{"d_model": 704, "head_dim": 64, "vocab_size": 8192, "norm": "layernorm", "qk_norm": false, "init": "normal", "init_std_qkv": 0.0188, "init_std_o": 0.0, "decay_shape": "linear", "seq_len": 1024, "steps": 10289}
MLP neurons of a small language model. Each row is named by its layer, matrix (up: input weights) and neuron, and shows model dimensions 48-175. Each number is 128 + 32 x the weight over its row's rms, rounded and kept within 0 to 255. Numbers have three digits each.
A block is one neuron, or neurons of one layer that tend to fire together. After each block is what it responds to, as a language model described it from the Wikipedia text at the highest values.

L3.up241:107143147148128080152144149082098100076103097141113114107131135175112120038122142176129083134104150127187049150127104153112099121092100094138191096167068172111134107147123140143146092107152138186187091118121091071081147114164163161152153044077101167084179125152161122129103111161104134152169186105144150163131088153157089138096147161100106124147101137068119160137167120119141147101116
L3.up371:108139141167044085141143125135125149153181167131124124142117139097133188197136133182130140123087148106086129148154093141130060145121083079134183135180145114168087109109137081114152124110095102156168105134101118179191157159122134169127137109122072179148129148141145131212134107144093144175170177172133168061169176111097120209128150103158134160140146175053171164138069136138086156134139
L3.up775:074145175122052046132126157133097108125116154153130169118149119108167123108144188114155124132165084115122138118140104105161109062114044176138119112127073062161110094133136091191113159119123128175078140107176140181130105121113183140087137165118151173171137098118148123125102105137135099135088136201104148104126181159119129041087177201135184194085210121160170137140154062147139180121157
L3.up1785:154140146096106115129126115068121150131160163099132111108094105144120134142115123139114073064066130102174139095163101140156141077131176134173185093155128154193104193143155136058131065133168168157132142156175118136106075106160135097078146097136106156108140159117143152143130118148085148143137086169074116048083090080087100116132101183139086145158147193095143151164096148156090159069130
Work-type nouns after "the". Nouns naming a work, medium or entity, usually right after "the", such as book, film, novel, game, city, country, album, series, plus assorted word-final pieces like -ina and -ana.

L3.up364:105136152167163096134124184132123130151133112130130080116069121166090162105113182123104076162159129125138100131178098078170200092136175091133136115137090124052104166184113139137098142143121104100113149144134153142146117122099166117178103102117146131162225166123118118071156135158099143180165178123151171112128110144179142147075123147141173117135156158121154107092138194155075050119118
L3.up443:107083130102157073144125154106143149156171134151149135141114096125141128123181160126101130166129124119176079138205152139160184112148100154113131146146130153130137071168141104086151114159138084169139127160153122116128160101112082189114150082096115145125160136114115075131100110107155123104161118086163185151097125141159106077120110122072170139118181174137190200081122105164138151122147
L3.up756:143074136144151141092121150123100152145110119135160160186124146105206122170177142086127169122150137122150105104153110140108113149143103109076164159076105101148129138159194083093169186163167140087130074136141075121106138169070143125103191150097084166155144113191119079136115112142201145123159154150127127062140119188063079056148171141135162169108176146157136114171116116120142167077124
L3.up1638:103096151089187097108156204098094174085091130132129159159107140141126154116132144118121077071130099096150099127098105114131142074130125136139175129116176128119100134140068094161086119088126106110169138095162144087118134057150171143125117061077091171114126170149185123139092149175162169113140115145125174121110059088145106104097077167095126124073161078202132152180099147132159143160129
Temporal and discourse adverbials. Words completing time or sequence adverbials, mostly "time" in "at this time" or "at that time", plus also, then, later, soon, usually, subsequently.

L2.up306:138121153163132095142136130152146080142125110140144140158129109130101118090155146141092148110094135144154143122156121095124130118083087092156072076112128099114123149145137117157156088112138084207182136118133088094114148097107130143116122176106112164081119176139135106088042126141191153206118117125140143171171075087140105100064119103137130113100141099105114140177124101126113065101142
L2.up945:148189141187099125111173122142169127125139121147165121190141141111094154089138042126080154054120082117143116031104096149148128121121116103136161205111118151180115133166136132147103143128070144137152068077125155133101121089184156158096119120115107085117085092104156100108111131034080112088079168116137141163142106150139077173060151163147106139128118133146151142180130053123113114119093
Year decade digit. The third digit of four-digit years, usually 1 or 2 after "20" or "19" (20'2'4, 19'1'8), in dates, tables and career text.

L3.up379:107141146152121120121130156113160140115150147101178109111174137137133113158138121131146102125159147090204135094166136092118148040156100115126084126144131111191083060109131099146085092140089065115089095119136087103166095136141130137099092127148183114220131099122181137129098153056159115122139094220146111161134201125185132168116085115141124096099083124125089098175125062135093141164136
L3.up867:100120156176193106080138134105143117147129114088138108081138117134188174171161133186130044145128067087196123102111199130121167110109167138082167098154151137202129138164144123172136114188156099159076110195145100148141131124061140095125095190165133180154140116104126142144110111113110119064166097149144132082096130149207186207073121160161115098110146126038157133142123122128090027080085
L3.up1205:120121142131202065119140143062176086091144096156166151126128105123161139117180056122126102181179149103240133138171151141158111128174110143077082105159139109115110130161163118114127097164128048098072139175112107149137143065081174107115091130159115113150154083112152090109139132076072121206142193176185077154121168188144135101112107133095067145128094097070141093102091123168115108169180
L3.up1253:142069129178161119077118154089124158161113153116193120092136126101121163078153163170175070086138119079130073117132112090128144084128155171124199092135070100113120100119139140151053155183099156120073082111134060112141155122054176132066097103155169208123175155137157125173156143098112126120137115153141167169092158142111158151086123173141143159126157150159214146157166182139085076128117
Late sports-table number cells. The space or separator opening a numeric cell in later columns of sports stats tables, such as goals, totals or points; also coordinate digits.

L5.up386:130066138152090118131061149117132079101192117124130147162113130154105112110138126137094113168145084122183173123099155148136171119176137142152126116186114115124093123153109118123127104091102084194119111184128147140123158159138144153130073127134107208133134250142098101114124127149153133103214109170163135144158129106162129095109113162186156179117094095064170133157115111163153101102125
L5.up528:146088140112152083131104136107078120142136189150127194209194142130130170059134142143122156123171111121124118138117133160124134037091144145108140113148091123127120101102106078080163121111074070120120118167189112170155132081088150134174164155156172166153087140176167126119164103079173095122117092140116153143140197082174061129121112117167136144150072129053087124165175135151096167105129
L5.up582:118111181118178065128166159123105161120129059119159109145125171121094106102197142126146102138117108175154112133159136123127128131163140123128107092118118149086142141132149120138074147152086100114148141107126100089188090155148119128105095146141130184110179148144100093102161118159153118166147094166168105132112110099119140145093138092138173103118137192161082116150162157128104091158123
L5.up647:167064161128161095127178210081069103134157104123147117156133127147094174179155146137153137167123141121143096167141097117062168119150051142156123070131148105194126161146134125142096166209142138116174127098138111098169104143126146143100119092168135170121135141138099129101157142140193082130124124166189152106097120086174098173106147080151147074117135131131143166082092118114099076150156
L5.up755:118110135130152113140117135124075096059119095142137155164121134115139171141152145141118097129211102109107139080079142143119153148157136130130116110083087121126123105142154113176117149081132165203198149122103127122148110150101162130168076124142100113107131118118131097119079101095086133100114149148145112145116179082161120146184183081115199154088116109106088191209161141135130095102143
L5.up892:130096138139160129093086164100146107123124122116132184107098127086081123100110087137148130123124190102119102104142175194100141131129166075126174150124105170153090173148116150091140161091130112154151108123120104108131096089136132082143066158130081162120094114116137115091094162050146162081156135183079172167110083113077109140158175119105149134105122114025165197160137108152157126162172
L5.up908:131088145094114100142079109101134142155155129124133169145134136118128110126070094114114150182168133158172104179129086097160127152136119119166171075095107082123110145115124094109146138163099136198128112130172097129129119112162120123170150149142115145117167156099172124116126148146128097143167101178155143117160101042070146153122136104109176131139110094067138115135137112118135144093150
L5.up1972:079109136148142119119109149095142165123153143117155182202094120105152127069071085119137098199182106123154057143120095137139136130143095098130165069131064105113106115136158101146171104137071077115124141195130136167150169112132129088109183132118083167174073149140100088169118173140114123127142119129151168118125124096126049131122179109102150124095153119054062108165151067138173108094148
Next token is a name. Category nouns and partial first names right before a proper name is spelled out, e.g. the video game, rock band, Maxim magazine, or Wal-(ter).

L5.up33:125080153083158096166103161113131148133112173145129129138109109084143122148117118113045120148058144060125155108073198169105090110119097136121081128104104176110117134092103084152107115166169076116112115172133097132092137079127163177151174115144146122156155118169135094149123079125099133182135113102126098197096047091112159087143095157126130134154098129161125179136112174154130119151175
L5.up225:170125126157094095141156147093141149078096158103117134146139120136123147178127145139064138084105166130135177180070110054168112107105128155142169163127158133135095213132134033024132106084104147090143118174110083069095100071121130137102124095066124145157096136111090095167125105086164152129202181149141135148162100165127113127087107203145106116159068145137079160154105084168133126160136
L5.up1263:112089137147143159124152168169105111126037138115133113119123128165129161130127165119074145119108094135115147082078133110085107116149064163162168171068070128096101147163108118084119086137140127114080096198136100158104137086116130208153192097130134148121143119178083148079114145142108194118155133128134146174137027136093157127096117123169147127218131088117055151115091142118123130106158
L5.up1270:141081142143111091151138208103155120091168139081138101121096144127085113121135141121116177125123145094129129108123114107170131124195121141113135117128080088079073021126118074145128115145114092103143152166136141062161114058107118118128126106067143135157142131092074107063142154074089174147183062121186120169144167155117164140099061136137152148189119136127124137110074161093161183137163
L5.up1519:144107108133145146197097098085137094110122081105123197102110106136160127168147152089068077175168116103114247132136140111127122146195049112160119130167156121080108122173111113147142054107137141074192126155129107104134139125097128161101168123165088146111167163122108115120151100114105169097160144119179110113119092133137126128083184143161118140120118081128164131153109118218103132095111
L5.up1616:176088154117133126131106147107119087132092154159132133132128134136115133111145110107058153115137126137118121137161127069229148136118131089179133150114113140108113123096103147172113092123135111108088072185174169154107021052098100083147151089121129136101123131185140120150137115126155173134114155171132117134095051081087180107154116113159082188164145081129128126155122145158148114112136
L5.up1714:183184134126058098099137154104119179149071111112117164123157134139130182179088102130075145145106169125186124117158097114109099092114159130111114121100121147135168132166130099105144143143086114142160159065126083155164135126117119140126160114119097152117142152148190161062106090174140157079137124045123091097120093138194162141144095126207121092103130149085176086111137113150192163152171
L5.up1924:151151159139125126117148131141131122133173115113185106133100140088094168173102194136059118128160093105150162105100156106145123125193119174149134127129117084079109150099174154106129140118142140074151116144115132172137059139098194050159140075158112166163119106140171106138148068148168106137135120171188126184078013057118204177112096118112143169169132133112147125109176160178162088075140
Year digits and discourse adverbials. Fires on the third digit of years (20'2'5, 17'0'0s) and inside sentence-level adverbials or connectives such as similarly, however, furthermore, later.

L5.up459:176175143105122140095123122068083095119169131096118111095125161141142116170085171135148114124163161109115138125132158152112174120166087128116145101124144106071130117124144079165156088134185143122129084170132091114144166149163175114153158138129125193144164133125126091049111147148110097153128109184106100110059129107083083127128181123218161065166144170154144145148107117142152171054087
L5.up857:062075117068125140101146152114111169064134080177128172135112151121156094093107129154160095162086136165180114093105197178140099149101091190091144110108099163139130126152162099188103113149098098114149126158166092098112074149126213102138091112119060140167125122099112147171138115171133060103128120124082109165109101094121147205097079153122119136148126150138084163145130123148158127133143
L5.up956:140142110125188124106097164129111104064188093132135210107085147151219090080143108082109155108133140101144172091134108146079084078163104087175144117095106193125185142152124138122118138112155146034156126135149106150164127166152122163128195094093174187177131137198126139201119093083104083128142101090169100126083104124123114103080111097126148100133097142137143080125139123177113102161125
L5.up962:118156158106132146101094141108122199123070111129140069108094108087102144123172164162116118093147076103133188114139111202076181102073142055115161137073158136111201174145124137116106160136119131132176127138143151140096043140108188095110174095106092092156148133085154095185111150095132121109129104129090153115112116063110190132129123150176102126211094165127092093195062117111079107145176
L5.up996:134130166082149130177096150148155187113135106104199152123141177137138175102164124167163127093086119048149160133202142134165115107106088097128144072054146165141146155160136115178134067159113127169121073191151103191043119127104126116128079107181090145200109185143161137140084215144161106136148162152109095131119137171121128201120062110126135129173129148118200125155144119144099093100129
L5.up1062:134085158112171146189114116055092127073081126144124132173118130160137108118149175095154113211164171154159161083173137167138131056131144145139118150144122150091179093118129064102144127124178103113124145178202069115117069094143140094191052079106129127108146142124055081107099103101139102218130169082171125146108129147117184122171078164128132154130154125132121166114097094196086131140108
L5.up1780:135110134117092155111138094111164153087165131062158130168192103083117136182144160182144187156119058093199126143124222117069160109141127063098150153152089199107169185156110129098160072109149076155156192206162122163168045145056098116140156108121113101119120158130167130158089139094139148128185151137137131065152116165117128096152139151170170099115073180188136101163061080092124153064100
L5.up1928:118118148116102155098074172072175114095059126147146162124123138123112135123131123147139119148152109095133141122109121105095167085145107132129131173140145174116128093198096138118092097146173103144150111153099129083174115158147139118139092148090163178179188138136129102135115159135101098149153143119089125119131125113126158123118153123121201102149104119136087047116153128134123147122125
Stats-table cell separators. Separators (|, ;, /) right after a single-digit number in sports stats tables, as in "1 | 0", "0; 0"; weaker on scattered word pieces and numbers.

L3.up401:116060178115124073138092124109144138077061143144137119167092126125102076166112149128141103117079141188155104128177157158195179200169135145144151132165067095086106104104131165141124092066130147198221120143146088109151102119126158164160090158119102111143145118119135126104121148164118122174176122190121111190120158178139121166134130129150156163132091153108104084135134144113087110113169
L3.up977:106079149105139093082148140095158119111086140120160118120094131116134157161130094039172132127121128154125151143174107150140177133204124117135117136151116118148146126110194100149106167112167121177122145127182110054111123157142120164057171125139149148127211170128095157130121149053097133145213101138145194149132219173098112072055138105142176167110082159158102111096123112148125100108142
L3.up1009:078054132077132080108121126136090125167082133155138131120072110141169154047124154059147164126146105161116085105149141164142177103204112158142109107161125116158109119119167134130131114140208066173126082078102113137086102129169105146126124110129113118132137141102085193092061153079148116127164133077101182124141146125135114106097113157101129154114075145153142143176146115167135118122148
L3.up1268:100065149128141139080157152083112077209144113125174183107086145128142160149134115113153090097157147148129100096151166117145201121187128164101073168149123120123128073139171140156101100078133115151136112098138125121133086131083170099146106163125140150132071105107150144151124120093157058115175094073152152143135145129167175125108110089130085113131053201123152115120131120170095155169111
Object of "in" phrases. Fires on the word completing an "in" place or time phrase: countries, continents and cities (Japan, South Africa), months, and a year's final digit.

L2.up318:079133151160074070100182122087102092142075113144156130146178126136176167113120064157110114099121085140107128169081197129149108116129110118163181156179108188152093162154119105120108179173116103125183077082124153164104113107099178112156093171129124160130113124114186072159111144110193090116095154152110117172093146088143170084084148126149101143111138127128139130110111112172137106138129
L2.up913:125059120092134084130149096115174141132030172147128102057128114098184167081125141155158134159213149116176098087113109125128143077109149062164088142149142152134092115128126105187123127182161157150189133130128106179153111106112115051098134094102131131172163207115111090160150171078120108113121125151124106125134164160127153094133069145155168134089107102139150116116112110150135096164136
Introductory time-phrase end. Comma ending a sentence-opening time phrase such as In June 1999, During the 19th century, As of 2022, plus final digits of years (200-8).

L5.up187:151156134091093121134116120098097127122117120097154151145101110120107109168147143140089049121099160123114200190138113130062174106163135152144138068077121176079160131208124078096130070153174171155110152113119110108100097152129170143095167098102154151152144148099165131118157109086126139168109097168144127130104099113185134147128110152168132082129140175153122127119148141178122163084109
L5.up240:108115169106158067129085116100166130132119104136124172124129144117118091059128083115121118121144149076145156112179117141147181110145138098194170137101165079112086055184117107145124097159099085138140138153195096118180099118126165137123128137163141058136134150072111168113151173031170143214161140174121100146141131150157131033101100098130123103181121139123083143112090094142062148166139
L5.up515:097119167112159086060123109089130126103159110148173150136123141159088148095147112115157137117116138138198135150154100123182144162106149126121154106147097093098101105155112131107141134179159103180104178075138104122181120115155155140167146153127184117129131166151166141096163192097126146183148140103131138133132117110138130118109076114133155085203155100194106162161079147140106144183127
L5.up675:145140135081133120124147167108193123152112103107146106163141150173144152138140099096088101121170074126153144142114114178083100135139036163112146179086122118101119196183150125182210139132128142161167157138150108174173161171155131176115143146164132096111186116078172153101089120103133118111108080135090130105150062167136137145117133176185169110138114125139137131207076080131141075127167
L5.up728:149138173121170101123079089105175118117125185075161098169109135125088097141110141099103143151181145094118177116096149133171162066133082155147142101075125153132143081147158110179102113130090172126176150136149047068156154090107088152124116146098123168128157125117161078107143103156174104185133112099130085161105144127148098122157118118128139132116158145134147083135047213133137086124125
L5.up997:169097135090106070110091099048095121085103131099135150137130157117105131159151090141142124118141136104161138152105108190169130188141072145131151135104085167101105104165118134087145103154118112149118179119086143094150093192180143137084173153164160255095146106138162089134154209085120105077158092170115113127122170166119122133128143109163155147111092119137077114170107112088130107163130
L5.up1593:182114148104122113164081080088148110112116110078162156076153153126109080078117111082136063140178146119195167154095119195145105110133076118151164182096107149077145119175123084074151069154137095083080137119143082139172169129089171148165157164194142163060090141125124170141121093166129150122159157181118067125109174159119135135073095111110146102127102047155135146112069167137081122124131
L5.up1651:164137143112145073203123094119044094098145111127138146120128075086135145098119176084136091122166185132094171164124097141117159086190111132120148164101085124121133155163086061177152137140182145188076129120145035093086138109152178142110110114147158116147107145132117146141077120138163141186127150131129125179145093195065119127123164116107185101108116116186164109153067126162094123166101
Year-initial digit. The leading 1 of four-digit years, especially birth years after a month and day in biography openings, e.g. June 14, 1946; weaker on scattered tokens.

L2.up902:189166142157058135147076182123136139122135210111149223119162142150110151108130123110067164107104151146153147123107100108106196124137113150068104134144135148104110133109164127070138107124138148131134158163170139058098159133075164104165079198127179087146172132086176138136127112109103096133122124091156111142158121124100173101161105154182175124166196170163145168198096116108127121063166
L2.up1559:154176132136092133123100143146156157144128161090152204118081183176104132132123125052120145143103124102193168199151125137095114183144113071071166147156128104117081161121144130106108147156173159088148130107121121127118128090111140109128099169058167160150174113108203101068119184144139114076138132129126075132104086100077185105151114163153145093163135185101145172246114129097114125132198
Leading digit 1. The digit 1 as the first digit of a number after a space, bracket or symbol, as in coordinates (120°14′), years (1981, 1930), dates and table counts.

L5.up628:117061144096112117114186246096174084112157127138141132107178158076134158156167129113123081076063119132114114086107205163136146129138139123144111169103116112118113154125125138116077152138116072116098129105135081170107078114129127143126167088128133115167137155126110097167124142084140145165197141106179139146107024173175121151101146096143116115083104083125178189141125109178179136154170
L5.up846:067060141062123128101135197127155176130172147123177114099119125041170151097154146136110149096095116117169120079176192113141104098150088121095065120034110190151092167119152104112112162152099138095118151150136075055147113080081158134142115108119117098188129105159139130151132145065238137161120062100154120179104097150098100105083173090114078116092117160126091183106047123128150049140149
L5.up921:097094169124121100119167155092187116088115107060155178116155100103195132117175119135107093117096099164216124148164092058168139080158145198115154128142098095089147102149131127121113126109103133182102074093109068088127069146156113074138087124144109129122167134141130105121136182150183166158151219074210165186106135155144141152103157073145149139106171100115177131143151108172131102107125
L5.up1227:085075139138109139065172207106175157117127161124142142117163166074154179073198123116094108068117113130191107114123178147154139151165136120122075129134112144114109164145149078103117118137107104153118108104147069138136143111129182157147125080126142141158166118127121125159123116118163103158156097073205156126076077138177129107067116115102119143119105095168149146170109130121124121132159
L5.up1543:148159133127141080173123134150116119097178113124139125110112119113157111148143058129078135076138119154123157103146147156101128115183101076178100158107152105138087085115155151111086159103074178079109188097183132156153122121122133123167129143111079092172135120164144083114109085099124132177136123112149171125091099158121126054148184094121125145172126161147121139154111090141164110158146
L5.up1566:118129150139109137128136158106118159150125108066139190091121132112121152141111120129126051114095121146170104137127141164113139147144159122105082100145080069121109117150115163170141161083083156164161111101125137082099131127106125193143134083117118142147178168127134094114175154183152090142154087042142142124117110111194134150146143146045118106135094098050169177095075062114194143077121
L5.up1996:100085143107156105124122166126135144123121153112147127171123113131165129100115155099108069104095090135143150129126147157143116064178125113095065134078143153132136174098129052107113139096050090115128127140129136115110083102137152160180172101094115137157224100157111056140127115147174227143226106109155154137125084106128126092108130092146162106116133116157115175152117103176137131128128
L5.up2068:182152133046154124184150194110135106163186082118138126082087109098129182152164130113151089150140138164116114103145183112127137118167185154212133095093139077147122125113137129119096096154130075107141191085158110074115113124144093113132181118141113133104127142149138099123108120130111076142139124130200181132131024128182149133065099099150106113168165132106148158142126147149148144191123
Sentence-initial adverbial ends. Last token of a sentence-opening time or circumstance phrase before the main clause, e.g. year digit in "In 1859", "occasion", comma after "According to X".

L5.up163:150088174157156127123089168090197157109125149134169161090147176051152120138160102148122121143120152143106134161116186110107205076158119141138113115127135059104099156200130108093200140136123106130111112106121144179181085130065160099139175090111159118146106143127164091113146144100069101138082142134094102158153112118066142128180103144152082090132096109157128080107122114134116125020120
L5.up179:133048128048107138221104104144159173122142117096135109162166155138164187091107125161171160119119043074132104109153138161125097125101128173076139199097101147125164092159153087120219071111126113097101140145108144119055104147087151143140129103146070117110088108103113099059126149133179128149204147130160064155123184140146112138108093068160150115120096140165206164117109096117129160081107
L5.up272:119118159073136081138082184097121166130119149117156149134109167198122111088183179126106146094148087177131168124164105137157101171124058081160120134148121067143075142150207099181150102127164111151130077140194110185154125120188127151103174075111068154123166149126089126161060159145127108125167083170124081127165147149093206124092120124178126122125115098095102156151159180131091182060188
L5.up421:137127173179113078112084198091160171147090165120153145117129129092141134076166103111135134157098185136088139152131094151100124133161109117157111164158087132158123138142165118154101088158147061151123100140153115109183117184116181130210173111135121139176205094156147147189089105105171101103154110055112072102165128123119126127156144100119097117135131154162091108145107101117149146190218
L5.up766:116156187112111146144108108077115083153146125124148158084114146092132100135150143137117223109057109096142152176141192103098112140124086205109162156095052138139143129113147140108131109149132054154117133173142062157124128101171166129122112105174101136123175110155157151100134136141107131138180080121154074081134068098118107139201081158135115067182160156127096163141092064107130167122134
L5.up1884:134094123157108100117100112116113150166042143140171115100141160142115147111096152114137147134164142139134157153155174169098145113103147061157150145124104127086187089168134078106182078181117094103143110124133157119103088129151107165126150122132182160105168115110130100153101211131091122101186112159122149165086122069087202109063130098128073192139092082130128182136119069133139132140156
L5.up1945:106094157096128111134120074096166145098103095141128166097111107137111113059086128160142119122120087125145141198169157151145107105126086109067169108173163131182108108103139097125162084116110097174163117177121142143153171116125153127116133115110051070129138107105140204143129135142104248161095148097120140105126148180154093111104139144158099117135100147114098070126064121145141172145117
L5.up2091:157138158170112125139120133050123187073135158087160152099183161104110180133102129121165108141125052156135139100163131158162139120096054110129123131094182082086124117160081115129135083179123146160124078180133143087060141141078115091109122127157144118118120159096112111121153147114074103092115142139104169131129160201038104089094168180111084096149123121063125164135149052061122152113140
Word-initial subword fragments. First piece of a word split into subword tokens, often after a space or number, such as ca in casualties/cavalry, fla in flaky, cu in cu in.

L2.up281:191078190193165081157179144107102127137192105126161152127118123091118158119202124181133103107096065149148107127173133121124151135121097094112216096131144126140134118074172123069081153125122162105122067122150119138169139124145138089122134117078130159086154153128124126166106142178160124145132134140143148171069137088136110105113176090134140116175168180090071183126156144198079090077152
L2.up1615:126125223153228072152169130091147191172190112090208158136171180127144174094169120143123128084144117138123123130103120182090169142121167152141130110180143131116099161142143092119085099147097168103152113080153131086137137114143125159216119112069128188156092130081156185133120160174187146156092127127216179108091059075148133142099122073149149115185128106155126121150119178133079070131137
Person first-name endings. Final word pieces completing a person's first name, often in tables or cast lists, such as Javi-er, Kristín-a, Jenni-fer, Iv-án.

L2.up412:128164140170104121162154160113166111167115146114150141149081153099098175147155123115147154095166049139126152159158056149130091125159112073172092176120063155136115137162140135155094166166248122199165147131141109087122028146155164163081129195155090150090151129133113157068091152095145129133177116140094119078159101147115117130076158157138165165100143140136109100122128069128141095087121
L2.up2079:101126124142087150186170101136119138163082109126134189140137147067143176175091171128156136053123106139106148112135129132174059132149060062058132148091118171176142131171146156123176104179156143209149156118114144137063067092116105119126151091121066104113147143102086174115094098111118163142174101129152148112113117119076123162139120133197195165158115107156138064159154166141082117085113
Place names and nationality adjectives. Final token of country, state and nationality names or demonyms, often suffixes completing the word, e.g. Algeria-n, United States, Japanese, Alberta.

L5.up32:099137135130091127094127127067181133108136117141135113151098097111106112133126130103119169134130119167111152106131129141163135143053109126138092106134061131122113101141131156129118128107154112158131059139164122186053093086138126138148175128167050150104170153109141162159106136075100084170183162124048128105134153110155105099099132158105119185102064098094147088095120108181137145120118
L5.up456:135103132140146113129094094109162109108121131114109179142100150145095148065131091082179153151102137130121125085167140145138113138111190143113088115132099142078076106199106074135146135073148052168119134151113111144122122170115136134149086129173151098120127105084098087116071120155097148171175200155109076142145160145142109150164103175111140139145083119130142151118124104162090173162118
L5.up549:086085102198129086140103111095229153056112138115130155092135100062079119104167118134166144107133112095128136085138166175172098108104116086137148100166138144104049109156091197144120081157145087199107095136146151126169103105113120126193216099162195144159135103113136122111064096055142195183188150172141129094143152110160088140166124136125175164065105124117094127110092113146098126148146
L5.up599:127117145155118103114162152121209163174144139121141128115149152115115125076146210080189111080110152131197145132140096121149169151088099170125124127137098121109079175165125097157124137150184088138166102140146144108146109114157136141110160167122149167144106173148109099172118155105175109117173147136176156095108106181080135062084153141109188131083133089127101125112099083152089179094137
L5.up1684:086118131174089150115122112093181122111105173194141115097124144142117106067125096108094119211064079143133101125144162113094157098057130106117123149147125149127096127164131130029150086117165074158084111211170091134042114089087151126122188156186103136198081177103127148163104125141098109212218161070075118160143105139093139131078132235138114182167109144146162124144101072219129174090134
L5.up1687:179118108142103109137129126098182156145095102143141141179097098102075102130144177096147103160139175112150143166193123160137157129124103139128124139140123131100135137179138130146127094152120065123147104160180144147141120152064137150139138141195122186130204122133093062097124114089144125121167133141120137090076130095170111120078144141146148103098109138093090125118124082133105134094145
L5.up1722:065103154121159099125166138076150142122127081149143129211114081192098066086164127096108094136105147119131146117192127161135142139133056112135150142119078098136055058153186071124114134083188167191111165156141120099174051119135148140129103140156113117133115085123113130077062149130112154154160111119128178190127165131122108106073130167163181181138086099131097129127069141142118126166146
L5.up1862:134162146166125082154165158102180150113098054132117144140141104084099157120185151118157135131178148138181136118158109114155155153115186147080148091119075133138125182161107139125164097119099095152103077128103082113161129133086113131137162102151087136100115119149140134069079153142156163124152175160143121114084120170094158122129118205063162114106163151112166127168140088153120172138112
Location name endings. Final token of a place name or the comma in place strings like Beebo, Queensland or Davenport, Iowa, United States, often in geographic openings.

L3.up261:119163161186136107102108135165165076090134098128142136120170172124160133155093098163127096114161107095151093090132134143147221110149119040125200140161103153076095094120132128157109168111084149153156138125135071145175163152127112086156123152210144182190159147119113118182144149117129138160159126175151122146106159174147143209100124129181107147075149113183096166113135117099021072047144
L3.up1279:112093131100114132134167118122141161071094080161163177150097135128138136140179115117095063150126157122155133074138121107106108134132149195120112130133116114084091215122108106142113088152115082122136138098114110085118144140126175104136116157095117155183130128105109097104102123094130147095163157119112132205118102123171189112106153142235141184102139166103132067125115116119133149120112
L3.up1580:145167139102188107135179119115168139128156119149176071100132154153131131175164153159080129086189153162145065126163137127099129100117125166142134142182157106143110115114196133098131098164137099171112127116197139047105078144146148118131093163135116124170140129071173098158139153144126194113112094144181141177069167133119112128101095118083144154063115130105091133072144137116111060125152
L3.up1696:139093134198124121091190113098106174103136174115146119087102098089114149160151084060075094122142128109154090125100107137105125169109110166126108160148101153136108095142109130145083113106133089140165108093095136102155110098139120164106158091157164121161175078158108126127125116073122112152159136108135150163167171126130097124055149155151057173126107175138109113105161113108084144132169
Year final digits. Final digit of a four-digit year, especially after "In" opening a sentence, as in In 201|2, in 200|7, 195|8; occasionally other name/term endings.

L2.up1088:122087158107123104137166127103088086182083133110144129134125117124101116047197134147113095090114140135156156155129172117095117124162152118132098163122130157120176126139088135140116127101180131138099124155138143128113138140127191073171116127157158128109081176243116081130110103123176141101140092120135167111086118117074168099112115073064153124223109156144127112144171155135084089117153
L2.up1662:160095164090107097161126214111144132124123123147132112130146161104099176134104067134144132095138163126148140113168163172107066102147109140064111182135153178092105144168165095161148060133138115127079119168123098141112131061141133171139144129148154150124071174111108075133146103144150141085154104105172131143120075182140113101130165117094146091136103137053085166116160191147103151097096
Table separators and word fragments. Slash separators in footballer career tables (Brentford / 8 / (0)), ft in height or elevation figures, and mid-word pieces of names and words (Bill-u, Wu, dia).

L2.up150:151120166135065137118074147131133156075089149146142120110093104091150140131061143157158147110105082149135145138148167159111159096147113140174100130103168128123130089133126121085119083109128102099087092141135127123120112135101132161131102151155144139099173167166170193135160167149048143144173114158138138150086105113096123149122088105163094135133148175107119178171128116125104131153132
L2.up2069:202109138088118138174115151102164131091089189135136078201102074098142155173175111155123143119092105129123106142167172202151095146070108164137134097137108114150111136127156107089209063109119148159172118118127071155088153100086148094083103126084105144192122091122129187109170217120080157145100128170107157124110153115108151084118062165169078105142125153110174050136111089143116116118191
Word-start fragments. Opening sub-word piece of a longer word still being spelled out, often in chemistry or biology text, e.g. de(hydrogenase), organ(ic), h(ν), plus the word bond.

L3.up396:166096154112081124199152164126165191079075172123145110155142144099188168106161135154159118143134142088163123171122150201073095098106125143097104101179132129121146190153122116092147096151138191160138133108079078130106140102123138112105085209135147090131154082168125127112131164134142141105129137208086146142082125169126093160093120157180101129152189151136138154114114093145114139077194
L3.up1125:152112116111178126174139145067112129140151142083166123118179189118108149141179138112186119132119140123136150155140130129049166096094091169089147154112144156108086184176085026112120112099150091180130161103068113061203163084080224128125134110049174146121112151194141109134137134107122157153132113148141070105169134074163108087156110154123121128145141134123113142150071134084150123141075
L3.up1657:120149149119110135171133138118116119146112132108153145132195131168142165109130123121123090176098141088122114136120150133102140117102089138090126126090098092128118144148084092037126129118089082168109149141110124096125175130136160150130146114146161170124075097117180189112068150154110128134127098176130153095147175126111159106141121166118128142213140153108076118203087088124119101118107
L3.up1954:116146156091102134179126182132118108134109180094128126174140176152150141175156132133145107223123207177095125099159094067062101113148099137111140077099150131173096156122107096131164092124090120167124170149129093109100101117092089132095084084098159096158158100140151154106142154149074121155112094194108149125073101140071128156138162190089128120131153126159171103179106155123112083068193
Word-initial subword fragments. Opening pieces of words split into several tokens, especially "al" (et al, algebras, alpha, altitude, aldehydes, al-Assad), also er, ra, Pro, Mid.